{"init": "uniform", "init_std_down": 0.0128, "warmup_steps": 404, "decay_fraction": 0.421}
MLP neurons of a small language model. Each row is named by its layer, matrix (up: input weights; down: output weights) and neuron, and shows model dimensions 32-159. Each number is 128 + 32 x the weight over its row's rms, rounded and kept within 0 to 255.
Before each neuron's rows, "fires after" lists the tokens most often just before its 100 highest values on Wikipedia text that the model never trained on.

fires after: " H", " con", "ud", " h", " gr", " inv"
L6.up629 [ 97 158 150 109  99 166 167 128  65 116  86 169 138 106 215 130 100 133  82 125 141 123 110 177  94 165  83 158 101  70 117 192 116 147 131 144 103 162 141 176 143 158 146 125  62 123 162 121 105 141 100  89  72 156 186 131 104 114  83 134 159 145 124 146 133 157 163  77  92 105 108 106 154 127  35 173 120  70 149 105 167 166 140 101 117 155 135 139 155  88 148 120 132 161 123 135 144 100 139 123  93 154 116 183 175 117 105 163 116  40 112 108 151 100 150 110 151 162 102 114 145 121 195 160 125 119 136  78]
L6.down629 [135 187 136 145  71 177 152 154  93 169 191 137 158 129 119 114 143 131 160 145 152 132  96 182 130  99 166  98 158  84 102 141 134 198 123 142  59 181 160 100 130 106 136  57 174 115 151 105  96  83 159 120 148 121 129 153 174 135 100  97  90 127 121  57 108 164 163  83 174  95 141 108 123 147 143 109 190 151 187 125 167  73 127 126 129 150 151 161  32 112 152 121 114  87 136 113 104 132 109  84 165 165 143  81 137 127 164 120  95 144 153 133 147  80 125  97 149 116 127 129 116 143 162 125  97 118 126 108]

fires after: " h", " H", ",", " Gu", " T", " inter"
L4.up74 [104 171 117 142  66 116 142 131 115 139 142 153 187 182 147 106 110 177  85 121 169 130 127 141 114 104 134 130 186  41 136 148 128 138  85 118 174 130 164 125  91 114  94 160 108  96 138 149 122  59 117 131 140 160 133 111 109 111 112 106 115 142 147 141  36 164 160  96 110 166 184 150 102 144  81 124 137 104 139  71 123  91 122 140  89  96 177 157 100 113 145 136 190 130  96 137 101  82  99 120 111 135  86 142 146 120 166  96 100 108 118  48 177 134 107  84  95  74 141  94  90  59 142 143 130 151 180 136]
L4.down74 [162 125 126 159 117 129 105 171 191 171 152 136  96 100 138 120 129 102 165 158 102 199 142 121  72 147 150 115 181 181 177 169 100 106 136 129  97 126 121 126 131 127 144 125 132 120 182  77 161 173 120 140 109 134 106 126  76 103 106 137 191 142 110 100 142 128 132  63 114  75 178 124 119 120 156 120 101 148 113 116 115 153  95 202 133 126 115 135 172 146 122 193  99  61 100 115 138 181 144 192 193 137 103 162  76 205 171  69 112 107 149 153 120 117 146 150 117 136 115 112 122 146 108 134 141 119 142  87]

fires after: " U", " D", " E", "U", "A"
L6.up551 [129 180 167  77 166 123  57 187 115 127 153 149 111  71 131 115 143 140 151 154 136 156 149 138 165 129 179 169 119  64 102 157 193 107 104 156 102 134 167 120 128 111 111 105  84 115 132 133 163 183  79 138  92  79 158 156 129 157  97 227 108 133  73 120  39 146 136 180  85  93 127 153 167 151 128 165 162 131 120 121 108  94 134 124 145 157 113 140  83 152 162 116 101  88 173  92  87 158 109  92  95 139  97 142 148 144  41 156 152 137 163 123 128 131 137 107 150 123  90 136 182 113 144 185 126 121 140  88]
L6.down551 [ 97 133 133 120 123 130 136 101  84 101  89 141 167 160 180  82  91 141 114 151 128  83  78 150 128 105  99  79 101 177 122 137 120 173 117 134 136  85  99 135 134 165 134  58  93 104 145 130 112  76 146 159 152 142  70 101 100  79 150 106 173 112 145 117 142 158 135 121 213  99  69 165 130 134  82 110 125 136 112 150  59  94 117 134 126  89 165 152  95 126  78  77 161 148 103 178 120 114 120 128 122 128 140 145 101  82 152 147 109 145 185 103 115 168 111 206 141  96 137 122  64 139 143  78 147 124 145 140]

fires after: "ed", "ate", " serv", "te", "ated", "hed"
L4.up247 [153 147 130 119 160 106  67 193 100 126 127 183  87 146 126 139 129 110 170 107 154 142 128  81  96 108  94 144 176 156 139 120 163 114 115 173  81 158 169  97 126 143 149 119 117 119 190 142 128  69 118 116 141  84 121 147 138 143 134  92 125 122 116  67 131 120 125 124 206 116  91 141 121 106 119 152 163 114 158 212 162 164 138 150 147 126 115  75 139 136 126  94  93 111 149 122 148 161 136  59  83 100 137 142 125 107 156 160 148 133 136 148  90 174  74 199 168 135 119 109 147 104 112 116  90 164 113 124]
L4.down247 [129  86 143 183  95 172 170 132 131 112 143  95 114 132 150  75 150 124 140  94 137 112  99 132 154 117  90 137 141 161  75 161 152  99 147 120 153 134 141 142 107 119  85 134 135  97 156 130 168 193 141 118 154 101 105 101  86 126 193 187  75 144 113 122 122 114 140 125 157 125 111  82 119 114 115 106 120 155 181  72 142 111 182 104 132 152  95 129 109  71 207 137  61  66 110 183 150  75  79 166 128 133 177 109 197  99 128 137  90  62 182  98  89 102 165  84 121 117 122 114  69 131  87 167 177  94 211 121]

fires after: "ar", "at", "an", "ak", "al", "in"
L4.up664 [ 95 118 140 159 187 145 181 182 122 124  91 188  91 108 146 153 157 124 102 149 121 125 127 103  92 111 111 106 141 117  87 144 147 181 174 100 114 117  94 104 113 162  86 160 153 134 148  84 123  98 157 112 134 147 128 121 148  92 206 156 157  77  95  86 155 150  92 175 199 156 147 154 148 135 129 137 153  99 126 189 156 156 121  75  96 114 161 130 116 143 126 105 110  85 119 139 121 119 148 123 122 137 130 182 132 155 188 112 144  92  97 131 132 203  78 122 117 136 114  53 109 106 118  69 124 131 129  94]
L4.down664 [ 73 106 140 130 115 113 111  71 109 122  87  95  97 129 115 132 152 138  79 156 132 177 121 125 138 107  90 199  34  67 113 101  66 116  94 167 109 101 130 109  64  79 140  64 140  53  80 108  89 140 144 140 134 107 119 128 202  85  77 110 123 134 111 131 119 108 146 152  81 139 142 152 166 161 171  95 160 125 173  92 134 128 113  93 108 131 124 136 143 138 147 147 135 182 114 148  97 121 129  96  89 179 114 139 153 152  89 126 154 123 132 129 149  98 165 126  86 160 107 128 149 141  85  69  80 151 115 136]

fires after: "he", " G", " g", "oc", " sy", "ig"
L4.up512 [127  89 105 112  96 116 124  95 135 139 180  89 112 110 196 162  51 157 144 105 145 135 154 105 115 116 106  72 177 141 138 207 140 139 168 171 101 125 155 129  92 149 148 162 167 140 145 108 175  92 130 115 102  91 137 143 111  69 152 138  93 133 142 114 128 196  90 119 153  62 110 140 112  74 116 154  92 141 153 120 181 117 121 121 110 133 143  77 114 116 129 110 130 120 142 155 156 149 130  53  70 106  71 142 115 155 107 159 109 124 118 101 138 166  50 104  98 128 118 131 163 113 150  68  86  89 116 179]
L4.down512 [167  99 152 171 130 125 134  87 162 153 106 166  83 138 101 110 148 148 203  92 190 155 180 148 112 150 126 209 116  98  86 136 101 103 143 153 114 131  88 125 118 172 108 143 136  99  50 131 148 197 153 137 117 101 131 106 143 137 154 151 136 129 126 157 119  84 106 113 119 133 115  80 139 178  99 136 170  90 166 140 141 135  99  71 150 110  95 190 152 120  81 110 106 148 177 125 171 119  69 144 142 148 139 117 102 105 189 167  80 126 141 110 113 120 205 122 119  75 158 168 166  99 161 170 110 110 173 109]

fires after: " the", " The", "an", "o", "The", "s"
L6.up521 [144 119 118 114 110 163 103 137 145 159 138 153 164 126 132 111 159 198 141 149 173 142 142 101  78 161 122 113 130  47  94 146 195 156 178 135 173  90  94 162 109 181 126 162  82  85 161  67 111 121 145 148  95 111 132 100 132 121 110 133 109  82 116 118 125 133  55 117 134 146  91 158 109  80 180 151 106 109 120 153 151 132 111 158  94  98 131 148  96 210 175 121 195  70 157 142  93 119 101 125 132 125 145 133 138 150 168 126  95 127 109 132 152 135 138 122  92 119 132 112 125 124 148 147 102 129 133 145]
L6.down521 [ 98 139 164 148 110 132 110  96 108 117 144 139 145 124 160 117 128  87 125 108 159 104  89  89 139 143 113 179 106 199  99 124 101 122 132 187  99 125 147 127  94  73  98 113 143 145 142 122 146 115 159  69 163 118 171 156  82 193 201 105 152  94 145 150 148  95 102  81 101 145 151 174 132 118 147 152 125 181 163 132 111 141 120 135 182 128 112 100 125  96 164 117  72 105 139  54 113 131 103 172 169 118 124 117 116 172 127 151  89  95 153 175 192 140  54 143 149 156 149 177 113 172 117 112 112  67 157  72]

fires after: "==", "arly", "ife", "ious", "R"
L6.up410 [127 126 137 122  51  95 161 205 112 131 141 118 165 139 182 148 105 179 123 175 100 157  87  91 153 154 138 105 132 162  98 165 197 131 149 107  99 108 123 165 152 117 122 102  58 153 119 115 166 107 158 133 134 117 149 130 132 135  93 171 171  38 151 130 110 134 131  57 135  91 138 169 137 135 113  82 114 137 112 176 140 122 117 137 100 164 104 129  85 136 164 115 110 105 179 101 143 161 114 161 174 140  83 171 128  96 139 113 149  74 122 142 139 200  79 107  92 214 136 174 138 132 153 151 147 121 129 115]
L6.down410 [156  95 125  92 131  66 146 105 134 121 113 120 124  87 156 151 116 161 159  92 145 149  90 108 140 112 148 165 157  84 141 136 181 126 109  98 108 135 134 119 137  87 166 128 149 102 154 108 157 187  94 145 133 158 100 122 166 148 126 198 145 137 142  97 148 144 146 115  69 124  92  94 113  81 144 122 161 166 140 130 137 108 205 216 136 107 109 145 111 122 124 149 149 129 113  97 186  98 107 138 144 128  89 159 110 119 186 182 109 161  48 144 163 131 122 114 122 122 155 103 116 136 132 154 111  88  44 146]

fires after: " an", " ex", " be", " h", "a", " ent"
L4.up242 [ 97 110 165 138 107 184  98 143 159 120 114 107 140 144 181  95 126 137  67 124 138 163 146 173  63 121  81 128 153  88 153  97 132 157 103 115 122 130  76 100 123 175 133 144 114  83 138 130 158  79 118 106 109 131 147 148 140 110  93 114 164  78 113  85 127 136  90  76 116 129 126  97 171  74  90 192 144 115 130 118 180 129 106 108 138 140 144 137  75  91 111 102 161 124  87 162 143 101 158  86 110  72  97 140 153  99  86 158 136 178 117  94 122 173 158 116 148 137 144 100 107  69 182 139  77  79  85 168]
L4.down242 [108  71 165 101 131 181 150  88 107  86  97 172 107 147 123 106 160 119 143 143 120 101 132 110 146 166 124  74 122 157 151 158 134 115 157  73 176 157 139 118 138 178 143 144 155 145 127 135 131 194  61 139 163 133 102 134 114  97 118 140 108 118 201 129 144 117 157 168 119 148 123 126  72  87 126 151 138 161  83 158 139  89 124 194  96 119 110 107 155 139 139  82  82  90  61 126 125 164 103 181  63 133 126  90 147 161  42 158 114 144  97 168 176  74 130 140 107 135 147  90 146 142 156 148  84 143 113  51]

fires after: " res", " Te", " pro", " as", " ex", " att"
L4.up213 [100  89 117 116  57 178 203 129 133 116 140  88 185 167 124 118 142 155 114 120 173 120 135 171 110 170 160 121 126 122 139  88 145 114 112 154 148 139  99  99 136 112 117 152  81 101 183 131 148 121 120 128 129 176 158  92 142 116 141 132 154 149 205 135  96 148 141  86 117  76 144  77 170  64 109 156 186 158 110 140 209 110  99 141  93  73 132 155 107 111  69 150 182 106 155 175 134 122  94 148 137 123 138 171 180 115 145 119 142 131 151  97 115 143 137 154 173 122 155  87 147  96 160 140 151 149 135  95]
L4.down213 [186 145  90 158 165 187 157 121  65 178 144 110  57 148 204 109 129 119  84 106 149  98 158 132 168 135 104 159  96 121 123 190 126 124 115 112 169  94 154 132 153 149 140 180 103 125 114 114 114 142 122  95 144 158 128 135 105 115 123 116 126 181 151 122 130  92 152 168 174 170 121  73  83 132 122 131 147 137 138  95 159 112 202 144 144 176 122 134 159 122 103 150 114 113 155  68 163  89 155 164 124 102  93 100  90 135  47 184 136 137 129 148 157 164 130 158 159  98  37  89  94 115 101  56 112 158 130 154]

fires after: "I", "0", "ian", " I", " Ch"
L4.up637 [ 99 156 157 117 135 154 161  91 129 193  99 154 101  74 107 104 165 120 150 117 183 177 116 196  86 123 176  85 121  72 166 101 152 163 141  78 131 187 132  96 121 176  99  81 107 164 136 110 206 151 120 131 113 138 143 153  65 136 136 205 194 151 133 124 110 126 138 150 115  88 145 137 133 163  92  96 113  64 103 131 113  20 100 115 137 152 173 114 113 138  87 108 117 111 178 148 208  96  83  81 142  82 102 151 129 102  89 154 111 149 110 121 154 139  75 116  79 153 105  98 134 100 157 117 171 125 140 123]
L4.down637 [ 95  91 127 158  84  99 162 106  98 133  83 134 150 147 128 165  69 107 112 147 155  85  96 105 141  82 135  64 118 168 172 159 154 104 140 154 123 107 117 157 134 120  77 119 138 137  95 123 113 173  68 192  95 136 120 155 142 111 148  97  66  93 137 217 101 126 107  86 112 115 148 141 117 162 160 146 127 122 100 151 108  97 144 134  82  85  92 124 102  89 102 102 154  79 127  87 171 102 122  82  93 100 135 114 138  78 175 139 151 152 144  70  90 142  77 126 105 153 154 166 134 122 125 155  37 119 208 133]

fires after: " des", "es", " res", "k", " was", ","
L6.up313 [117 111 128 107 110 148 147 141 117 127 179 162  98 109 160 116 156  95  91  81 124 206 106 157 148  99 126 135 154 116 142 133 117 168 114 136  90 136  93  59 127 124 109 160  99  92 187 127 119  81  86 150 124 203 156 157 153  78 173 124 115 117 158 104 107 179 161  94 108 118 114 113 157  28 149 152 135 145  87 179 151 100 136 146 135 150 145 168 125 129  79 116 128 144 127 133 147  80 139 126  89 131 107 105 118 114  80  95 156 138 123  70 135 145  67 182 163 198 104  87 192  98 126 140 149 160  79  89]
L6.down313 [126 192 158 134 122 130 206 103  89 144 141 138 193 171 151 159 115 162 156 109 142 144 101 125 106 174  98 123 143 112 115 101 135 172 129 134 110 135 170 176  88 151 103 107 144 100 121 102 169 129 171 114 147 140 186 105 207 120 125 187 104 169 167  34 145  68 133 137 126  67 116 177 103 111  99 135  72 136 124  78  88 125 113 126 142 101 136  75 158 165 134 105  26 103  86 113  52 105  63 162 189 107  99 149 161 137 168 131 160  91 152  93 137 135 170 120 120 145 146 171 120 174 107 208 157 101 117 164]

fires after: "ug", "g", "s", " be", "ig"
L4.up526 [109 162 120 160  92 132 138 136 127 159 141 156 133 125 156 147 191 126 135  75 106  90 139 144 109 150  73 163 141  94 133 158 113  97 151 159  65 165 140 144 139 134 193 120  98 159 162  76 108 102  64 171 159 126 151  93 103  88 116 170 148 138 158  67 140 107 172 139 125  91 134 118 127  94 135 103 148 194 174  92 151 132 127 168 152 159 126  90 145 161 124 118 117 138 104 137 139 105 169 113 119 136 143 143  73 140 163 132 128 147 102 116 123 138  85 135 117 164 103 130 187 158 133 147 112  71 121 148]
L4.down526 [153 139 137 113  87 174 114 162 176 169 125  99 132  84 106 107  71 112 143 178 137 110 142 110 125 133  95  29 164 110 142 116 126  97 107 126 204  92 122  91  47 132 170 140 160  62 130 136 122 156 126  99 135 149  95 144 148  95 190 165  98 144  87 161 127 145 100  63 129 116 155 160 149 105 120 118 108 136 121 175 100 101 149  91  94 139  96 136  91 137 125 124 152 124 137 121 112 111  67 103 111 129 129 140 134  73 139 138 145 189 189  96 173 150 117 172 181 124 148 102  90 153 101 102 114 151 116 166]

fires after: " r", " to", " was", " he", " w", " ("
L6.up402 [132 152  70 161 164 177 114 128  96 135  92 114 141 169 161 120 135 156  88  96 149 125 118 173 164 126 110  95 113 104 139 121 106 114  93 145 163 153 137 160 188 149 175 203 143 128 146 141 133 113  35 143 147  99 120  88 132 123  97 152 126 119 142  80  79 151  91 104 145 176 162 118 141  83  93 141 134 102  92 135 129 115 120 136 120  94 150  74  65 128 108  85 135  74 124 119  90  65 152 143  95 117 178 124 202 122  85 231  86 137 154 107  98 161 152 119 133 171 121  87 102 111 107  99 111  55  96 101]
L6.down402 [210 139 121  98 124 121 146 109 120 129 166 129  81 122 105 104 129 111 144  74  75 180  97 141 118 133 100 100 156  88  98 106 128  85 125 130 107 127  89 185  31 106 172 144 199 104 146 159 143 102 128  67 138 162 104 114 130 180 170  79 167 122 126 147 107 113 140 184 146 141 140 165 127 212 137 122  96 168 181 126  70 121 121 106  98 142 110 135 151 100 150 109 110 146 133 110 105  90  98 109 151 142 172  82 147 146 138 122 203 144 165 140 101 140 133 141 116 128 157 130 122  80 126 160 128 155  91  83]

fires after: ",", "l", " Fran", " H", ".", " |"
L4.up423 [106 160  69 161 109 120 141 123 173 136 121 144 132 113 121 136 124 138  79  86 110 122 131 136 105  47 130 162 169  82 161 109 163 109  96 169 109 135 119 170 115 122 140 122  54 121 122 127 145 151 108 127  74  88 185 178 121 139 125  68  93 104  99 142 147 221 120  96 123 165  98 153  75 196 118  89 156 138 162 137 134  97 117 106 156  72 166 152  89 133  97 148 149 101 126 160 175  68 155 165 130  55 156 171 164 129  71 155 101 110 124  90 124 138 131 125 121 140 139 156 156  86 161  97 112 129 134 134]
L4.down423 [168 109 135  83 157 124  89 178 197 185 163 104 160 123 103 139 150  81 111 152 108 115 186  83 112 151  77  66 110 182 115 165  58 110 131  88 160 160 186 117 108 121  84 149 183 150 140  83  98 125 128 119 106 122  82 129 120 113 136 150 159 161  93 133 113 120 181 168 108  97 146 154 177 103 143 157  74 136  87 193 126 131 162 103 132  97  99 138 127 166 150 144 102 137 118 120 136 107  68 104  73 141 143  85 120 179 195  83  88 186 119 160  83 127 163 138  81 114 135 121 144 113 143 167 196 163 140 114]

fires after: " elect", " reg", "lect", "ill", " Reg", "ot"
L2.up578 [109 165 172  90 154 122 150 163  46 128 107 155 117 129  99 161 117 110 114  98 178 151 135 136  99 100 173 155 147 133 142 148 201 106 149 112 118 157  95 142 155 160 145 139 142 142 143 148 164 144  73 124 159 155 191 144 132 101 116 160 174 124 105 119  97 134 119 153 186 140 136 116  78 164 101 167 141  80 131  62 100 135 159  27 128 124 168  74 127 115  83 148  99 122  79 163 145  72 117 110 150  62 124 155  99  72 137 221 161 101 184 119  94 107 119 192 140 150 111 145 136 106  86  83 126  91 150  88]
L2.down578 [146 116 171  93 161 170 132  97 152 151  90 146 140 176 133 135 154 164 142 112 168  99  66 160 122 140 147 114  87 180 207 188 113 119 143 121  99 121 188  77 182 169 105 169  98  57  99 142 134 137 130 157 141 123 133 155 139 123  94  77 128 103 168 137 117 162 123 145  80  81 151 123 113 107 132  97 166 101 103 104 130 142  92 121  82  96 101 168  95  97 162 147 182 161 153 146  80 106 147 161 160 121 128  95 153 170 117  94 119  80 117 135 108 165 131 113 148 104 198  95 128 162 129 145  55 118  94 119]

fires after: "at", "ul", "s", "ot", "em", "in"
L6.up285 [ 94 141 126 181 168  89 136 146 114 129  91 134 108 114 155 117 120 147 176 171 148 153 169 102 140  92 124  83 170 114  99 161 159 193 187 162 147 140 115  87  97 131 123 108 162 184 135 149 145 135 153 107 187 151 186 175 143 160 144 151 147 118 178  92 132 153 140 150 115 142 140 180 151 180 170  91 164 182 195 117 166 139  93 104 128 107 121 124 151 159 131 114 193 115 126 138 112  90 121 134 101 152 141 151 143 100 159 165 152  55 138 138  66 161  93 115  96 136 164 165 159 117 139  99 138 103 168 111]
L6.down285 [134 102 113  77 121 149 137  74 140 115 183 104 150 176 135 134  90 162 113 119 217 109 111 156 126 132  92 113 117 122 172  64 110 112  98  99  90  78 163 104  96 160 149 130  83  72 114 147 117 118  79 144  94 114 108  60 130 101  72 138 155 138  97 122 122 108  92 148 104 118  94 131 158  68 105 105  98 151 171 127 150  97 120  85  97 147 101  48 125 172 162 215 123 159 138 148 129 126 145 120 130 101 157 104 112 104 148  91 150 138 124  68 119 126 115 112 145  88  97 160 111 135 158 173 105  91 107  90]

fires after: " s", " be", "ent", " th", " U"
L4.up151 [111 151 177 140 145 139  57 154 126 135  72 141 121 138 179 156 146 100 138 139 151 136 153 165 137 147  94  77 146 187 124 174 124 191  85 123 119 145 148 121 107 103 114 129  97 175 103  96 131 120  99 154 105 151 135 153 161 150 163 207 158 113 101  75  93  61 124 173 113  66 135  55 166  96 127 167 148 155 107 146 164 145 119 116 121 143 122 153  84 110 185 136 114  96  90 171  71 138 108 153  68 102 107 132 108 104 157 154 152 145 157 146 137 108 113 168 141 201 119 127 189 124 117  92 138 111 110 103]
L4.down151 [ 87  89  90  85 172 114 144 141 180 106 140 116 149 132 118  83 132 168  75  80  84 147 104  64  84 106 137 189  94 116 191 152 122 141 182 135 163 124 102 180  94 124 130 169  94 102 161 136 113  63 151 127 156 110 115 106 118 131 113  88  83 143 178 107 116  99  77 117 113 127 165 137 104 109 132 167 118 157 115 188 105 108 104 122 138 114 146 141 104 158  54 124 132 140 123 102 133  89 115 129  86 119 117 126 143 124  87 120 127 170  57  98 138 129 112 110 101  53 140  94 133 175 163  70 120  72 123  95]

fires after: " g", " G", "ar", " c", "ir"
L6.up17 [121 103  85  89  86  97 138 103  86 166 121 147 115 149 186 134 125 135 118 119  90 144 104 121  67 119  67  93 193 124 161 130 116 138 109 191  98 109 157  50 164 133 127  90  73 144 136 175 108 149 100 157 188  90 194 124 119 155 128 177 163 118 105  97 103 155  70  95 195  82 135 124 116 153 155  92 146 151 106 129 135 103  99  75 135 129 131  59 115  86 148 131 118 108 105 156 107 112 123  62 123  89 110 102 151 156  88 104 134 111 179  78  70 141 130 128 106 143 125 154  99 147  95  71 143 107  99 103]
L6.down17 [100 117 135 127 116 151 182 116 141 146 114 128 124 104  93 158 121 133 163 152 188 128  93 101 166 107 143 126  66 108 160 145 125 149 111 166  78 175 108 140 142  83 110 147 110 174 118  69 131 147  97 119  75 138 102 158  67 194 149  49 109 163 166 101 164 170 136 204  80 188 125 130  98 101 121 111 160 107 109 137 140 132 124 122 129 161 113 133 136  87 113 105 104 144 174 111 116  86 171 151 161 114 115 143 135 128  88 153  63 130  90 165 130 133  82 133 132  79 152 133 166 126 120 151  97 119 148  97]

fires after: " A", " |", " U", " the", "A", "tern"
L6.up427 [ 78 147  98 159 126 156  73 122  95 160 110 170  95 110 128 141  95 189 176 124 143 184 146  99 120 138 154 169 125 116 123 163 177 159 131 179  95 149 149 136 152 146 149  94 106 152 122  58 173 115 119  55 103 157 179 177 131 164 137 198 145 162 118 121 141 124 119 116 151 190 123  71  88 116 162 176 150  92 103 114 114 113 106 107 111 163 101  83 126 106 150 149 138 135 109 109 108 137  54  62 105 127 167 126 154 126  96 111 129 105 154 121 157  86 106 110 119  79 102  68 169 116 156 149 159 141 132 107]
L6.down427 [124 142 114 145 133 180 160 108  44 138 190 145 156 160 122 156 200 115 116  78 133 118 211 136 125  77 113  80 105 118 159 162 131 121 158  80 128 133 113  78  85 167 154 116 106 164  78 143  95 137 165 137 107 130  67 146 191 103 155 110 115  78 139 157 104 102 150  84  95 154 148 106 166 115  72 120 113 150 106  87 174  88 166 170 141 123 102 125 168 146 137 143 160 140 166 138 132 139 147  98  83 114 102 126 220 151 158 157 172 168 101  88  74 152 164 121 166 157 136 151  69 133  97 123 111 156  94  86]

fires after: " l", " e", " the", " Sw", "r"
L6.up275 [149 142 135 149  99 122 104 177 116 124  78 132 137 140 143 152 146 158  94 140 174 144 157 155 115  98 176 120 108  37 144 158 134  95  59 139 186 181 107 114 157 136 138 142 155 141 155 170 149  99 101 150  87 111 160 117 126  90 149 167 114 102 143 149 162 122 131 154  80 125 126 125 152 112 171 140 140 126  54  81 194  88 116  70 120 102 115  81 134 110 110 113  90 119 137  88 214  71 112 166 126 137 126 128 195 149 177 190 114 111 187  81 109 150 122 167  78 187 150 128  67 129 160  96  89  64 185 113]
L6.down275 [117  85 116 164 144 119 131  71  98  74 175 131 171  76 116 123 163 102 137 156 125 153 124 104 139 123 147 157 104 145 137 124 194 106 140 119 133  70  98  56  97 168  95 174 126 141 139  89 140 131 100  85 132 168 107 150 118 160 138  69  92 172 103 135 124  81 118 134  69 140 122 150  93  79 126  98 159 141 156 146 107 139 139 155 124 158 134 107  83  90 160 210 155 119 108 111 101 125 105  81 131 126 121  76 118 107 109  79  68 121 149 125 102 123  92 111 151 123 109 102  88 169 137 175 145 107  77 171]

fires after: " was", " de", " be", " ne", ","
L4.up106 [115  98 160  46 154 122 108 120 131 100 128 101 161 117 152 109  69 146 103 162 175 141 115 127 117  41 163 101 136 119 108 145 146 137 113 141  87 107 126 129  96  86 172 109  95  91 169 165  92 106 159 103 105 178 197 126 208 146 114 131 154 138  59 103 134  90 151 128  94 145 141 115 200 102 111 123 162 122 203 160 161 152 131 149 105 169 137  94  80 146 105 128 184 150  97 120 132  34 122  94 125  99 176 134 143 155 126 138 148  87 142  97 121 171 134 109 176 166 113 104 145 100 210 134 154 128 105  81]
L4.down106 [ 80 136 100 201  44 112 121 138  89 112 105 159  70  70  68 187 150  71 193 117 137 137 130 119 150 128 158  98 172 129 135 115  51  90 106  73  71  87 183 162 156 113  76 132 141 131 135 110 108 159 136 110 169 129 107  83  55 126 122 122 125 180  80 157 119 145 159 124 112 136 142 136 132  97  82 143 159  84 120  72  96 120 100  81 145 143 146  89 151 118 122  99 102 108 176 119  89 152  78 145 175 112 149 202 129 128 191  96 128 145 176 100  80 114 103 149 117 119 150 121 117 149 113  58 135 139 156 160]

fires after: " reg", " elect", "lect", " D", " l"
L2.up83 [148 117 138  83 135 161 139 182 124 112 112 166  93 100 158  62 140 121 139  86 231 127 135 125 104 130 123 102  95 132 172 142 173 129 202  86  97 143 125 137 125 147 155  87 106 163 124 143 128 123 111 129 156 120 167 166  72  95 143 152 133  70 120 114  71 130  95 122 167 110 123  91 139  93  70 138 161 104 114 165 137 122 119  97 164  83 159 145 130 141  61 165 108 125 142 113 131 107 146 114 120 101  81 174 135  77 150 155 104 157 135 108  89 131  79 143 155 135 163  84 160  44 178 162 110 101 144 142]
L2.down83 [159 130 166 145 154  96 123 167 116 108 140 117 111 123 118 150 187 127  76  96 148 107  85 144 123 109 170  75  62 122 146  89 145 158  98 141 146  60 158 119 119 180 160 134 126 136 140 125  82 138 113 136 196 155 105 131 148 143 116  89 161 109 182 108 139 150 127 117 142 151 184 141  90 195 157  90 149 114  97 128 124 114 156 143 105  83 123 126 153 104 152 139 118 106 135  74 124 196 147  62  80 108 128 110  82 169 126 140 156 155 103 106 157 151  68 150 132 148  71 147 110  74 143 214 142 159 142 145]

fires after: " pro", " ar", " Pro", "hy", " he", "A"
L4.up345 [168 213 160 152 110  83 124 119 105 177 219 148 121  82 116  91  80 138 145 100 162 141 147 158 124 151 157 111 200 155 120  85 130 175 161 189 146 117 113 140  59  99  99 141 137 154 102 164 120 125 122 172 109 120 111 136 143 105 170 173 112 108 152 131 107 151 110 144 188 100 119 120 123 106 162 193 112 136 129 212 136  99 138 134  99 101 156 178 143 116 164  97 163 115 149  81 195 110 146 109  84 120  92 164 139 112 110 153 132 191 151 129 164 125 121 157 112 166 166 149 150  82 196 161  98 139 160 158]
L4.down345 [136 148 101 126 129 177 113  58 133 117 120 104  90  90 112 152 151 128 108 134 134 131  94  96 154 114 126 134  98 105  95  91 188  87 145  79  91 191  91 136 164 172 151 116 101 167 206  94 116 129 143 118  93 144 111 159  61 146 101  66  69 131  92 107 155 155 128 125  95 151 123 115 134 130 122 134 159 163 169  81  92 130 145 101 135 229 170 133 126 140  81 147 109 133 129 164  56 120 115 184 153 157 135 164  70 112 124 161 136  47 163  94  92 112 129 104 125 173 118 116 132 165  93 151 162 110  82 157]

fires after: ",", ".", " (", "6", "2", "5"
L4.up745 [113 206 107 144 146 160 132  99  89 165  66  92 205  98 148 183 124 131 117 111  92 127 117 125 110 130 121 143 100 149  92 155 108 132 142 146 121 158 111  79 192 189 139 131 101 120 195 115 140 130 108  90 138 145 175 125 148 154 133 138 116 145 111 116  61  87 101 115 149 189 148 117  75 127 134 135 137 110 161  92 124 172 178 108 110 110 132 190 123  97 121 149 112  30 111 154 115  86 163 132 108 155 133 174 199 138 123 111 105 114 129  96 113 151  88 174 102 224 117 145 158  81 174 112 163 142 125  96]
L4.down745 [148  96  82 117  99  99 126 142 125  53  87 159 111 135 108 145 121 147 111 135 128  73 148 172 144 135 170 120 137 111 116 149  78 148 155 100 182  91 139 163 122 162 128 197 125  76 123 148 102  75 125 181 147 107 127 100 154 105  94  65 159 111  89 104 201 119 134 150 138  65 128 106 144 102 111 135 100 120 113 131 113 130 139 129 139 124  97 108 108 188 112 154 159 140  92 114 143 195 118  94 109 182 157 112 103 123 209 139 163 182 215 142 115 108 119 178  86 167 153  92 134 147 123 136 102 112  91 105]